Part of a small language model's weights.
Size: 25 layers, width 320.
MLP neurons of a small language model. Each row is named by its layer, matrix (gate and up: input weights; down: output weights) and neuron, and shows model dimensions 32-287. Each number is 128 + 32 x the weight over its row's rms, rounded and kept within 0 to 255. Numbers have three digits each. A neuron's up and down rows have the sign that makes its largest values positive.
After each neuron's rows, "fires before" lists the tokens most often just after its 100 highest values on Wikipedia text that the model never trained on; "fires on" lists the tokens most often at its 100 highest values on Wikipedia text that the model never trained on.

L15.gate512:153086185138127118134137161087157164105134088186127130164111118116162114116109124177160127126089135139112084171102110058106075089118132047089130111195095128145103153141108163101076097089168179135092107080107166141154071159113158125075132095104130115104145180180097220075160079141136153160138139121160076176131087160111129146183124135118069174082113112136125090152132118122119153117105115145122149108157164109157167092170079111149147142064058152140125123122182135090208129125082113088170114144125169100074128158108134094138156129126187098182212166149144161119130138059093076104135104145171043115151110125135117113090113150114077135115106109114136160223187126115106087131098130121096147115170095122133162135127133108131083135147121119106187126108147155120090180164083130
L15.up512:146126098193118091099137148093165139142119096057128155072139082144155156093123074116137122077138152138079144156131161118127134091147115112104043149128080162117092113136124094101045151101143167100120088110068091209110153158074146170130169140075102114101116124150173116102150140090190102134191098115106081144151070149099131101082116132124122112113069085135113094114076102152114100149138166155046100052125075109121080140104145142142135102190073131101097130150167175076165088131070143088149123161181147062142058080105100159139162066110116088145101165165133109147098140133153126106129165144135095132098121122134145154104120166153094114118159102076119193119111147176103136053159174128137070125166148096118137095163094160130167143185071129104116103127125107131124091079147112
L15.down512:133104108041156161080156132180169123144144089147109135127169167102151131141128082170072095115135198067102113148070140103125125111122102090147154139141144138117116136166094139111130086083137143110035104126081220175149167092090138133116111094158133117070143184159033127090179161093128187127179103113146088117142136118132116133150117130165159127122099116124182036144143116164162119149160131122136125113113113067141163117150111107127183085077125113124127097157091144115118177149162110139115111178182148087139162172114139101133148146110160128175071122113106109095155118151152137162135053079184061129099187096113161097114113129116121090170088099208118122123091125139100118152124126152095088147108130079161158134137164122107134169098092122169094075083132090114096153098077101
fires before: "0", "9"
fires on: "2", "1"

L21.gate635:180109136097112111168102146139130124129178113158115067083135085118158153100088074154132090055090122136166095125101104063115167158134103166104110131116124153127071148176179119097132135170144119165140131152118157194141116143137034107087093182133147130131095164136127112147156088193097136133136126142119120099135097107145121184166099096144152052116185100171144103159123074203072155144149146127153176088128111160122168152096146128158097127143202173127119085136140086127111121126060142130133092119070090039137115094070143091194149151168137121115116121119098122154107197142096067163078161116115107134136113159112139121068117164064065139139191178081112104145198117120127137106160155121060104152095179091132175144128172144082079140078179182099174116147128121119081083108109162
L21.up635:138140158131040069096166187165160117048141107146157150128132088179121154083108123095084150155133125080145199140112121165084162129162146104188147098100144132146074157135108109147038131178176113112141107105112149205143065078071093167118109128099182128120165165128153111086037133130137121127106089105117100125140041126108115072134133143118127075136141118097105112111102175109102112152147128165156117129121108124081114133124127194169105138115149175133099075189107108140081108134126175057144098123122128087165104117151121088157128140116116096107175126174128153129178151183169156120084143132108058141149162156077121152134145130106146151081169150157073112172101190128138185141104137072130103121130165094112147098111158165172211120120106126144178071146140160078067105153060145
L21.down635:119128125135153171152114123111094135213099095120120159100178117109204069132143146042126104146123106131111122113069144130137113157124151137137131115177146152177029166126121135103165147114158107160141110168082216057164141176181131118092133193094168159146030096107123146124136120136164149115104132163132159094078128117159115144097131127120196131112117147082124062143140167160172120137175113127108129183124125105095093130144105121137158147095087102130113132102120107119133175134144149182078145106120099097119144060061146164175100125166141140103146073035127048102119127108138103164111097169126098115189163084141103132090141133094131147119144095119105117128111097165130134168111163163136115138128217141119082181186081097165086128094085140076128137141118124132102157134152116
fires before: "0"
fires on: "2"

L21.gate296:205100135142078119113128120133180133212115150146119168184105135153081123105170124095146203109140077140147122113104199137140094157118131091130115159180148113122083171114214174141128106100152115146142096097093128092123166157130085094093179127085163106080101146078105103160092124107141125169112096120101102099175100143127137079164122112140111173132143158089161083090178138082129125167135081085128193167047150164194098166093119122140091087131127110143176105103130092081155128163127053139101184106129115115184105096107123077159139131129147155132085180123108123169106097121146108132086050109144087137157100125126140168167107159113138129140147096125135098177161064102121153113158138127153178125172182149097130106094159127202126095117121135185101136160116170151115114145124093
L21.up296:160098169108142111128190045145129169166161161177170155219193126166086155111086123107095155180100159147205119120105160121139149128119119104177107130159121142126105166102202191146145131133171143156166167127127167052151129131120107115090188157117150148124152090170134108140132105102127080137120138164179113096138161063119094112166135138125129136157096133084130127109203160168149151198123088115101142147069134142167147137163110093111083136132088096180120117090115119096137141143085114150135139149165156184154132061115170109165171097125121167099124163173069100158147075150120144205126105128163110109170098077142160160080117154092119124143134129089175161125110051126131153122113122117102196109154174096123171128127211139177194079111086145124148138133123151136140137107135116
L21.down296:150112108107095131164078125174128128174182123128086078141113154100139107134104159112136150123073173132107173116138109087109122133122112129150172158137148052117151141105118149123112099109176134134121108096164166092070104113132119109143084143124178113107132121139151116121142145102134149151131128105161155133128088133087021100076098145098137119110103142093187157159145148182114164160149117151149119181086164115148162137043125159102112141102089112149151094152230136121135079066145164157132162096138131140146182085151150121151108153064130133177069147139182124123143108193077128139144061060133151046127134122089048135146145093088091083115181158145137131179140119162152148123137128138092136176157120127094110132033089223183084126131126116060119128106101133174136125135169103
fires before: ".", " m", "0", " ft"
fires on: "0", " No", "6", "3", "4", "1"

L11.gate268:072200109126166110167116145100167169127120149116120162166161137147138161079156099160137172144088073133105135074081154159100136150155129160144131151119141067146093153146132015116140173109121143119111179103077164171112116169076109135130147126170086099140114136127140151135115110123118154079163116097145097148165159107073127129098063149139123121185130139187131123116088125092165181131167058096077119148109113137096157119150123096128160127178148102115216127166068109092151113100076115156106121125160124105129159088174156139076146162131127140164113142138124123126144141133164140153172108085151114126126231126137131188061098059150154157146101103137129115093110125135169155155061170115165129135116147142134185108066105111123104079158150137146115130109138129111140100137089126
L11.up268:105142108140131098084091092150152173139121125120150099136140112088063051127133140069112140100084139175141129131140117157106135101130091138168173130163194124170153117125110130109138168095060090177203144101080070076135096089102132126190111101139131090091067106083101088088122153143137118128137103109113094210088150105146126108163070100126126105106111114111129138085094081120080139123150181107125145155112101097165061117159136088136137150134164165157123124150199090155120137079125173122142178101100088135101120093146076109204092052142177130087133141125081175093152108126135163153122111178178108159101154139096122174099083135104131030137172115151177151181097170082103091079113087196132143116123171104133112162068120113157105150017152062113135122147065132119123153094156164
L11.down268:134167080128092154120172139122124152124168085120159153105135033153098131158161154081153208156100158058131130144138153169185126157147087168145151156091162103073114157123171167128102074135083166108160171045121108070161178167103129130152121164186119142068126175178098145103154157151148183135157170104145139108144104155105088076148139162159187139138117102090137188126155111096107158095115159143082154092162161152137136132125148191114135151133179099207113135154120120144148150141074105147060056178186142134114142143084154143090130174162161138074135148125159114121176150127132136153141067128142124051109149120157155139093136055116120167128155156109145130098101101117152112112104138134137162175157129132076130077144119148127114082157223073167171134136172112142151157107144155
fires before: "\n", "===", "==", "The"
fires on: "\n"

L22.gate264:078092146145149114189137220126161126153093125084091142197133145107156117166130185098215130064087127109153124119128061134124105092168158104145138151122123152162081145106170137168168096151180210189146125138127150160063146118134098147133113119110107126154059111076172148192118140098081096103093156185187097131125114127138151146131134135155140131142154086143111129164165121119121094086164139117155115120170171090150125137117103124132089108147127129175088103158040134088129066162066108130120138140157108108138124126063141126167117137096093135100162201090147128114166116144182073159132123112120176103159169172100131138085129128113095122109091122150162120166091080119141106109102134133080174036170119112102096109140093084108136136139072124175147140126142125121119141189055136
L22.up264:132083167150146083172092139107122143172109106134081145155164115102158166155119127106148117132100151157141092150154124105082151129146162160117122160133164191147131064176164156109110118218132170162128121094123178159167107144074116150135145079109121085118082145105100186128171146125066101164167108196129089109156130081143122218108176154185127210138119078123126117074206137090144082178177158067120116085134137090083076160110097145098143117183175138164134094147095128108129096121121093139125111140124160091135132188075132082185156114116129149125122182097073153114188119136142120134112094143062149100144161137168097137137162131103102096141109122119148116097087166100152114112103094093162125108180147135095127134103070131143149144109127181148191158115153123162108144165075140
L22.down264:094108205129068126193136092123086114180125122103134160225124126085138125159181120136168182116146156153162147169099152093142129109130109152070134170113130177114134103165127078089071083169114124089117110133140255118145167117120121154134112172085088082098162171145175134114099150118190116130118134157224085116104136094128100121130129166070099146170109112151121100156108115181107111125129155098140086112142150187130087163121127136102126145154104158117098103183165171109110107168167083121088125121140136141141090181188132169130068164112174090123072131095109176113132158133091125170125135078112116126092099107130119132151158108119109104130169153110145145075123140075112106136102140157115156108170158129154113129045073150146130122119136112141088134140147137163119128120156141
fires before: "s"
fires on: "'", "0"

L12.gate410:113135174090113159115093136209158146121130114101109132133151112144073084134138059118098120128125093110100095153106129132131103201083107118115116181130162082111127106080125160141095130086132163116140151175120083121121170166111107117154128179126143116121121152122145096114180113105172158100139102032130147139082155098119138144171122143175138116138104075121123175069131022140110143105189120160128127173159153157135156075134119090109134194164162159178159120165114096075132138136123136103086140134088106094163163111236118183085086159141155185139167130158119152117117126207094130138140123144181186121091184123118132142039086102142074122140124116146138141146073141107124116123105161184107189154056127155129078133158071146150107126120141118131113159141075112131087124120133166
L12.up410:120069108105143126100089107189119114150136139137157124126111115161120194105128130101118127097119059108158108130162132050114144127108119143108180068095149116070181148097087088114150107131096181116092118108125115113107119133081156129142095151156131130109110138096147119079161106101085136095123175096135148162121037138053127136176093185133105162115144130143144135166204147094094176095145165130141111159083149149107136158154093153140191140153156125232091126227140068127134082110083103148077129093114074114170100097135173107135147148094088022163146172161136074077131154182121132173144145181149146124114138105078161115162051129124102118148175154145164091133107133050138177151125127171145184149088129145101091140100093126149099122113120151121143146087108208212147118143109154
L12.down410:133154115096105113143117150111170126140195098161130113074158109152071103158165068073200162107153152097092086116137117138096144113118137159106123150089115078107083080150162089125083115111097143097074173101116129130152194122107153113131116137212151106139106215146137154148160071119123175108136132096138154154131156142113141116165131199142115132108074139132088136105123095142107175130159117134122086130107110126114140103110113135068120173187114136131117109103083107140158142147050166096076125152192142114132108106144148138159180144119136133137124154157101098070176191157112125168100037101157153098143114069084170118112111076132144137130178138125159138182112124135133138123059174123104159149142154110148140152151080155118142149124176156143105135110098129096126039187157161
fires before: "\n"
fires on: "\n", "==", " =="

L6.gate577:112139099144114087098119145169104084146116117121109106135136120116091161172147120146151148057106141124135134159129103154128112105079099176128084118104129057113199144139187085147121124127088103168167108081124119141134168170144180153069114119118089129172123190128120079121136140094162116151134088131100156121137120090161161192148116122156114136135162142134144150096182140133127113110113124170148065172171155194184120131171145076136136108154152104161176128122115145119144043166124192141121120111148188129135076136147097086093121141137129142120141129185255176128146123144102177098105126134145187100097119148175185096162116108151140100092061165144133120151110138105141110125083166103129148097123117079143171141151119146170113120111136069087098071089098152189096086081105091
L6.up577:125139129164099089120109140087126170090127125127120143189136122155161167089062098118170097104131092144185139147142115140130104202085129114121156136143119143096121118157167092126113121137098154117064164120113056103068125157064142156118174081144164112077111090106154114135047207050113160162152134125110129111102135134122105139179142088107160154105159145116103118141135088140132137160169158096149151148137067144132130121149134124168169146088155137147166089103130109177132119103141125141095059125145118178100084091140173111148086143147158154154122122137115131148146115139167105150115146164124052084138155131122165170115172126100135170130117163083150104114129140202158150114120146116091130096052119135161095046150065094091098132123186109138090149105119172135118125072218192
L6.down577:115196149149129177116144120200136059149094131103128087146152141126110167200130159148067121126151112151137164145134096168155093093125131204100104171134126139135123139084164166153076141106139183120161172163096102129162092074090160125147131143133153095096078174181162134115145131111122128156109160134153177156059157125160152128097119121161133097132146064154138157157116111146142075096162148168105146064115136175151094118150129173149148120137144153138105179105147182103144127110081147094094157133173094124117112120100112125107165117131131118117153193077079096107160124126070147132080194078186158098096113120075167101108149090117114123129086170173157089156101141102103150128112123095178182162101160106144131139164174175151124184139161131042190136096093118147123145137072089
fires before: "\n"
fires on: "\n"

L6.gate556:049080094113139155154161127144089092125096160105105064169157180092120176168127135127121101079137133183154133138130081117120113116157130114122170119098100100095153142162136110148115149166135159202105121131095166159133077096133158168158132159108216101152134127099130130108130165084082088148140112183086166134135123187043110170173105171114157135109099133067081143149136147112130166104134120148137104145182175144102098186090160151093118146094056123147148146101164097122140144093148110082096104147159126099143075144043136150195154145122154156112178157123092135069097119162126147100136134111139161138108180143130069165121176107061098143108130109144117102100131109147169135056064156163121033177099061112115122186105102089148123112124098120150149140136075098156140068158087097
L6.up556:143134107098104089188084137143168117090101118074147122099083154131139147106202105093058105116129160114145074100108081143154112116082143161085144110136119125120120114105081178155102144174166131108121102184133113149119129125169137080110126090125142117157175107118149106092151104153139109202154151128129093121151074160116095153134176107137163156147104140134181121177124142158112137165154120136120131151167122094080089140157108142129114167141150165173149098143093086116108140159108106051125130094126183112132147168137125154168098150131094070130115103097171125149170153170142109108184111149150189147159186120161092170164158097098166049083118158168127132158073097148166134136092091100132164101114148133204150091127129155171130093044155057094077135241212119118073070085150100
L6.down556:109175141108188144160155095160045120123153122113127137131117115116133074130127067102168153204098123136128065147146128096131062132110146156139162149077162117116114175091204181145095115070121129128166094162179162147138153135135080134102092181146120092118162103101155101213133138158129082134112097109107131160151096119106131087132115104081109138118150107124116114127119132099102166107094133093127120101110159140173117135112111124125098169122141072136165066163155116109091128145058096107082190139129108103122111203089120098116106173104084137130149177096123081145168132162132077109128134146073177118175104139127143116117135137125091184049098168071070148094174177067105115153140147116154128074142133195127132182121136144094168133150062164163152095057147166119142179125131170
fires before: "s", " of"
fires on: "'", "y", "’"

L17.gate297:158091164143098101092158149053127118124146159169175055103150169062165114112167125132141119110187164094101146154147161103140099116127168141103131128152173166128160126151088102167131103163080074164141107106131074173101185179099134136115156172134219089163125144078086134090161153108101090110096157167230111104095148200212145112116114076084124063144134131104120111156123132124131135097121150097130120099119117153216123078137088131116068094160140107167163093132126145128081150128144119153187175171154110126153126098127163119166124105102122123102125132083148137145184084117145117074113110136111188113160118089109154171089095087144101129201135119163151174143112095157082101115117205136067153151137119150095128117167129117136136190067141074128178137116127143186151171136172133
L17.up297:106110135100123070143057113115112157127136146094145106082147115122140167136104120117128082105118146098147151122127145090119052111181175153141129147173191113113141098149141137132102163116142139140152124118150166112102100130142103152139138141103165136112152097075088116150134144122118108056160129122109082165139172100178165151127115226131119146105163068126106093123153163051128091149116134156081117106173164134143173119190110049142147114140146076129112112171031164137151153142161102153122164145199104131122155157181143100161118102110182078104151092153159190135169142124114096099109110188181128173136132101044108138213114112163130138154155086075116160059141090103126173195167143113136144178110135147149062061123097079138099132131102104113171101138119142142081134094142090
L17.down297:085182133137137155105197136179115115140154182135168130101169147103134172217154155058118104141171176101156133098112132116140069125128164122038180117111135134120156129124103137114171094122103146141193123048121185134132120132094109111111097183112161124124137154084043131153100128123159105142135167129072103146092124208124099174112118106108084174161154090189133174075130092152121097101146140128099102100148074154117089182088126108090113073160136146153136160109109159047104157117162117096099125118130102143157175114148127120097121107114088168109131136135108115131245129137109122128162156096160080198105123138092115098106134102097097163102146106055110149093159141125138129101164163120145123163177150159129114110135093123121088134127105123128097104150085115132043082173149086
fires before: " ", " |", "s", " of"
fires on: ".", " September", " August", " part", " July", " June"

L17.gate202:119127118150074103108160147128164091130148149111074146151190100130133125091146127121145091140200187157104109128132153095149083136154106083124166120101153150145162122104086150149111120147142189127145160123137177196135086145107137175104112069135181107137107123119133173101129121051105095213143103230086095189177133069126121178126097084087125130151160148114113130136087102129087077117151128133128137090149128144101147093100118126193077075145085085144179134149102141111149115141117053119138099138134088117086094118172125135191125167144092224151187218121132174128123140113198074137130107139102134095193146107166156170145146166152153136156126172104128094131120054075160119149091104171150107106135140154075136139201089142126122116113118097099123171135180113132133105083166064
L17.up202:129130118118138144122101073141136096147115129074142131155156151119117154192131165159150132143170128131126179138129112093147148107109121140148095146145132110134144111110160084147177159160122241197088123186149158166116145097205219182125123104162094152143153143148143103186188123091151136138167110174175152091151163132165166140162102148146139140146099144139152140113144136089178154128101099163120119141144212138122156152123152156157162109169097175232105136114127102099123140151096118113145152144149174138141124086126185158136087134180126155200102173116091119140161080157097087131150067128143232080129120157135120075125104128148132106120140127119107151101132153117160156168131190139206172115185146090079083087157157161132159111153115144095118147159147204103149107184106188
L17.down202:106120119117101090141118127160124116113134167108154136106084063081148191107097133101101132182073122118171115122075111093126153078171137151135077156071098088131095177147163183108139150142090184155087124135182078086127078114152107198169125173111139123087185102120153144157114188187108121094175148131119062136180163080077110143159163141122151140104127127130118089167119131156071148136106153135123104134132126136143087107088119099079144086148107170085117126147148119128075122129128060100106087127113145118143088123115136092160109087107147110121178178118122177084096147189112123171125145175139152121112143074122171093132100117093118124113101085054138140167129134085101143107128140081155143060201126185152125161124131156065079113146113167156096102186128115135189122076134134
fires before: "s"
fires on: "'", "va", "s"

L14.gate574:132109119101053062097151156100125162112144112069170141090087070150110141133110130134106109161107127145182156153104053095113087169142092178063098134136123105144130186112103161146117136103113106068113103144113108127140126187136097187121113166136143086119135127153218126173181128148125101157178165080071111094175096130165084172098114181143179062157117111118109118110132121164123171161138110123078123160145147096126108095126111150140147111138132182191129098038119099095113092168137107198078111147124192192134120146102132170096073184170075087107129105088137101112141138160085134140152060175174115134178147096122120155134154156093117119081078157135092122184133092112193066156097161137126104162092081166170113154151129135114131078106087122110139124066119124097122100109124118
L14.up574:167192144081127130159138068124131171115119148067186066145089116167120120168142099087159164135101138141129134103062112130116123155131130137130118117105149099114164102164057126080108127076138105117153182118162070137134121089148102170062067102133127147134107139123116154082140103123116129133073094136143147187163162127107134131113068164156152163121109185078140201144080091123121139119130135122179151177119047087125022145152160132131165165078152194163156143138159048128153128095110128191178169110147072103125119077172121184141113157125086152159170187144132102146150162122132105190127148155102136148130154109095145165089122127136110128080114079130195130117122159083122138083157159144116140114121075145147179151140153112129068121140145099103119129144165145113185117118140179
L14.down574:175133113103129160127135190142146125152149106129157131111116100129128162140180148125176062126095145161128189100122084110161157036095124151078124152149151083143069146090140129089131121176131177077091105154116169129097146142142150107125144106167087118178183132110102119174160138082096137145117095109194130107150133158118182161125134115167227155152106137191139137123045091151126124147150154125111118043094162145179177066133158146130118076092168074109118119137125089129088165192093116097085114159144109064096137111094130102139191099092168130127140085094114156076172159099115149115138109136130121096119167118175161110135112102151167151138053125118106139086201123141133111174084134088135140137172157121176126116179119150175148157131134115114122104158081113146105092125129118
fires before: "\n", " "
fires on: "\n", "==", " months"

L16.gate493:152113142109092069130113115129109141107135115074091101102093124107153126181129076088090149139165108118140102129138104104138139072107130110050197128064158130103113104130111097153116145122164127192161070187161165111137126150134105129133126181140141074098031144119172077132118134107133156090121129178173119179182121159105124191160110136146135168099109113137047170113142061158164085117107117129110061182087072089111202100130105136072155170181113164182160114132133146109143137112110129170082128129107135021107109135120132097103101180073096099155150155075094135104136125132172116170103133146127173146103218116119178122154081175165127107152115114132107142176117109129178111112132159098174153160077062144106137191106116151149116148110150125162154116096099135175093108122075075
L16.up493:131116096084112083123131140147143158110220143111109092100097142099111155145091062112106109137178133084132092112147162144072132110104107111086200143113170125108114110138093124159124134117169124131135089151158173128148155132160111140162099175142147127100049164115175063116134097103112170087082138185188105181161132167113145199162116158170121147064072122098031150142122067156152135084158129083133128158074093068137183055158159112112157209170158170195140124134085133110168171109108120144124126130109142046126142114126151104109125152089094098162112146108080148110143134129149117168090110159098151144091211111140150164143115148157100071121134105139127133138131087132132099163138202137160147187067040157124159170107136177173139145133140106169123128094087134170094111143087111
L16.down493:129114114145122106189147129111159142153109159064148124099120069121100128122152060000131136149140135048122133149110128080137139091131142111118127140122124107050000046109116084104124112141096095151158087097151255068138159132132122125119129136109118107122110213091138109136138078102158139102130118159167131134144134152084128134153106126150109119146138145153090082127095118144156128143153133149106122111130114122145114093133117131094111120162104138153134100139114109138173128088134146153082075128114129057139117179129106105135133127106179141126147195125130137093166125159140117125161133127115170136074113019136146134113096120163115105111125133122097147182102121150137109161117167128165094147123085137116149135143099137128111168114097120109131123084136163109110137119108097
fires before: "\n"
fires on: "\n", "==", " =="

L8.gate122:102073122111177146062093177141146165107051109161140200164188114179112155153123133127150126104120069126085154175121092160083106081091087134091143150133078125090186134099111132148112191105168158146137121158116124061128156127106132061161133151057126160150127161131131115133123180126158094113168094074146178114065169156153138120177155107092128120127160135129148123149157098095174129178176138142135085161067111112169158124182138161109137129137167189157158152184117076158172109140131124157092167103109111127141108098164128148093080198114122138132139147121137112149142148168113191116124155160166131110109134130138165123082161099126097164103070102194126106151167162097174108103083096132076156107156147136209132136137116152128154171099112064082083064095091181140104096140134124
L8.up122:147086139095143120107157107129104214123071113095130172148162114106168100160125113102189140123111065124117167091165147100177129234150180146132185117187122178097130160217137108155133071116099155137110126118151124083092102136106140151130084122128139153175145147112183150094094162195126124183163128108105128130101153116155093132087084132099129111166154116111109082100142096120161125175156116123143140109115144125178146064041082131128110070095124126135126071101122112184168144142093140129118096089157180181122128067109146160089065098153146074120113071121081092113155119070131138099156137116165138154096138128164195090108167099120076203109137122094145117070135157104174108149148144121069185198101142109135070121125147121157142108105072106153161170092135130065153072141144148
L8.down122:102112132076141138095062098155138180052120070049139100120173113174096194116157095128183157155142121060132083174129145118114097110122068160110161132111167120101141114136123110123101167131088168131090159094133125124137154157087127100158140157153129135096081141134184116081149114146128188077135089173189183119106155113128144150164130162140117133181095163129127070138154118149129149121171094124140095207129082137108115104140154089124192153160139111128091116165084080172173090123073180139078110122097098120135126116133112127103131122073185149117152150123130085171129160181107139156161113161158136141042091113130170162164169126170121120151137109172139103116144145121154072088117139177139184138149105109177137124155125199119103159107131109133155128086078130122128132152094146
fires before: "\n"
fires on: "==", "\n", " =="

L14.gate14:098101132127121021094147092152135163154133100069147130102109132170104149171134117117113069162182166086174086135086135179115128111151126163122125170101142090067188122091130107175123136114104067111092120119108163164123186153109129131150070184133110107086112144133144089102182121112113136133111130135142079091066167137126142147116175127184168091127117192137125099104117050170177111155170103131136109141132064097123127095088099110116170150133117122188141115075167113124212140129126160109102161149127104044128142119143130049093113149122157141124147136134134198107145116121095090158130125153116150175098170129083099156123071147183094124147158177110118163185104076154186171129136139157142139148097132114121101158149090183162106152184156127104165098092135210139115161095145123
L14.up14:093152112070151088105108108127132164167188162100144141114097168119130156120132104106142112145167143104163108141143140087101154146130121136059138187129184096056121097095076112162071189137120060101171146106112165185142122156114114104163154159130074100132131124101178122139144102125114174111112112139080109139150141103101123192077142126152129126116112145069136144137132123142197124081158099119130159178104109103088151138148134095078169166188059189170156099070115135077168157132030127152126122104135140165097168124137140133112170176117118155175203136086086151120146149070132110129125129152190179142105165147091173127137103136137221135125064136134110154153128142085194119090058173163132146123098105134091090188161052142151087150161135092086146168165120127179136100156100133
L14.down14:134139136101144088125198138123128091154091104060126108134079096116124121121100053004113097135161144009146153131146161120098089091046135076098184103144164135086112095164160145138127086087109129129128143153118140114108129140141149111147138161185111084136120175155126130137131110107152134112106106125112100146111128126034115149150098157198191121135143103154134127179171116130113189152142157099100087178106116128159126144109146145119165190129124111160152098121120107155132123111082144106086091090132113070148173144118087131132151105059118105144161175062100087114145124160143134153155051100068185120109128100152124136088084090133131122103160120117130111137111125135094069121060076140113162144153129126080148128162088127135116139112139117149121132103108128146130123143104085
fires before: "\n"
fires on: "\n", "==", " =="

L11.gate109:111147104118095135112084117070178096129074092110076133138093106150106113115134105090133105152136156106135175162118115101092156118107114114124174169121135070066115125116174078084099157134122170079150112149120099081190101118106111142118128099136104076088119145183094081083196146105146136160060063075108134143047121110113146175117121131151170126151065139124110170158123098180122203091149180138100142149130126110151133090087127145186165131096129166167108092128112123199176102180099152131084089149133161141180132077145088108179117138139146118151141132181116130119141111116161217144167087144151143115113109118145130109146095120150065148136110124118163108223154109115152110140127212137203108122140130182147121113180110153137072131183188065130116193113143132092124104154131167
L11.up109:168120172152053132118064071187141126144087144120091072120153098202044180165101094090112132138175067058142166154244177135079119149143120117153141135121108108061126115151143125172139149121120096128107177119121080163094173140117123141143122129106158121146136157089201186150166204133126101153097114151093130112109079127101116116092113137177089156147103189156189160153149152090125118153195178074108102106174096090105132139117172107116145172147150099138082094121120124128154111074118105126133146125130133108127073123143129164079142119155165127093130108101127111108081144090115165142207142098208103127104159147106143178021113089116195182142140148081141126201131087153141130160105091098158119163115151083063164155115122163109099121118143096129141184105163121093102172132124165
L11.down109:065142122167125150150122114172149143107081135130143174133159141140114105132208090114190100157168145091132144163165108109136135096058182118128147172103102107144127134070128147143111115116213132098138124152130101099159177147128143095122092120156158091176127138116114079142116179063109093161098122071140135116137085149137144078128121141173161076095089150090131145133153106202166120138148116149161100109133089184111152110087169149143155052117114163161157133135105119128117145169087165131063148190095106160134120100164153127144140125135078085161150162159145128091163073138133130171137123131176165082149136072122173141144119083110103146159161156159143088172155197089166095091110188107129179212143092140121113076126078086119102127130186142153108111123074160163119136205183088
fires before: "\n"
fires on: "\n"

L17.gate238:128112071083191146160091149167112158138143123092164063130173148109035130160086060119068096174198126141137104167173123138113125162104114136098122132100156135124120101114158161165064141146147141162140109132133086136114143137065087215140121199117158183132085117099153107106107134084076155133098176157120157113117111152110108188157173138081084176105164125120116081106096105107139209137156176113096163135112156110159152117141176125091120108190110158117163136105079107162131178120131156131140111080130135024146055138156109130117141109125157137181146155154065075183041164145137151109130119128133130147109164138150166129172186135151094161107163147169141078070152137166137139151129202183093175133132118109143149055148109190099122132108091092118128114169109126119158117111129195
L17.up238:061128117120153094119143131134106125082151109116123105185108133125110116148151073088102175099121140133135096119129224160164128143125112099071166058155143217120138096137173146141074104128146127139181201119149076106133129082080080093118083169082131182123150109124171091149127155101053113148130179134172093112132139126127107200159142129146100158065146127123154080110123091120101199168197141159137121158119080123109087160123121091198114090152111162108111181109129144174135062120124184079089147152144149081135167105148107133124178149094134152155141188129105091117111150134109124120105111057124149144137117135109176120179131117132061126189121156103146136075119139118121082154076136134110151241104154113132138093131108119148089139132093077158171123122116125130148105120165143
L17.down238:110145134115122163163064120219142158191153117138128078180136096139055146068114079088149130135185094081108082107130179105092111142078118169146108113137107169126100118120130148119124125085162171168132202091124127125128163129102134165150131119144204107108132131142129143119109072102113136118191150164172104099147150189129138115148141191093129128060133152110134121132155162092151133177176160128119108109122111094130154110138087133146171127137160163161112139136104103138186110174108139115138156098115138147124088224135152115129088182092166135139140152111126151107069162122113134086143051141152123127084130157117168132163134124151108151144171111147190148123098183147106114149070116148107121143137120055172164153152100146167097147154070085149084146138105111129129163145152153
fires before: "\n"
fires on: " =", "---|---|---|---|", "===", "==", " ==="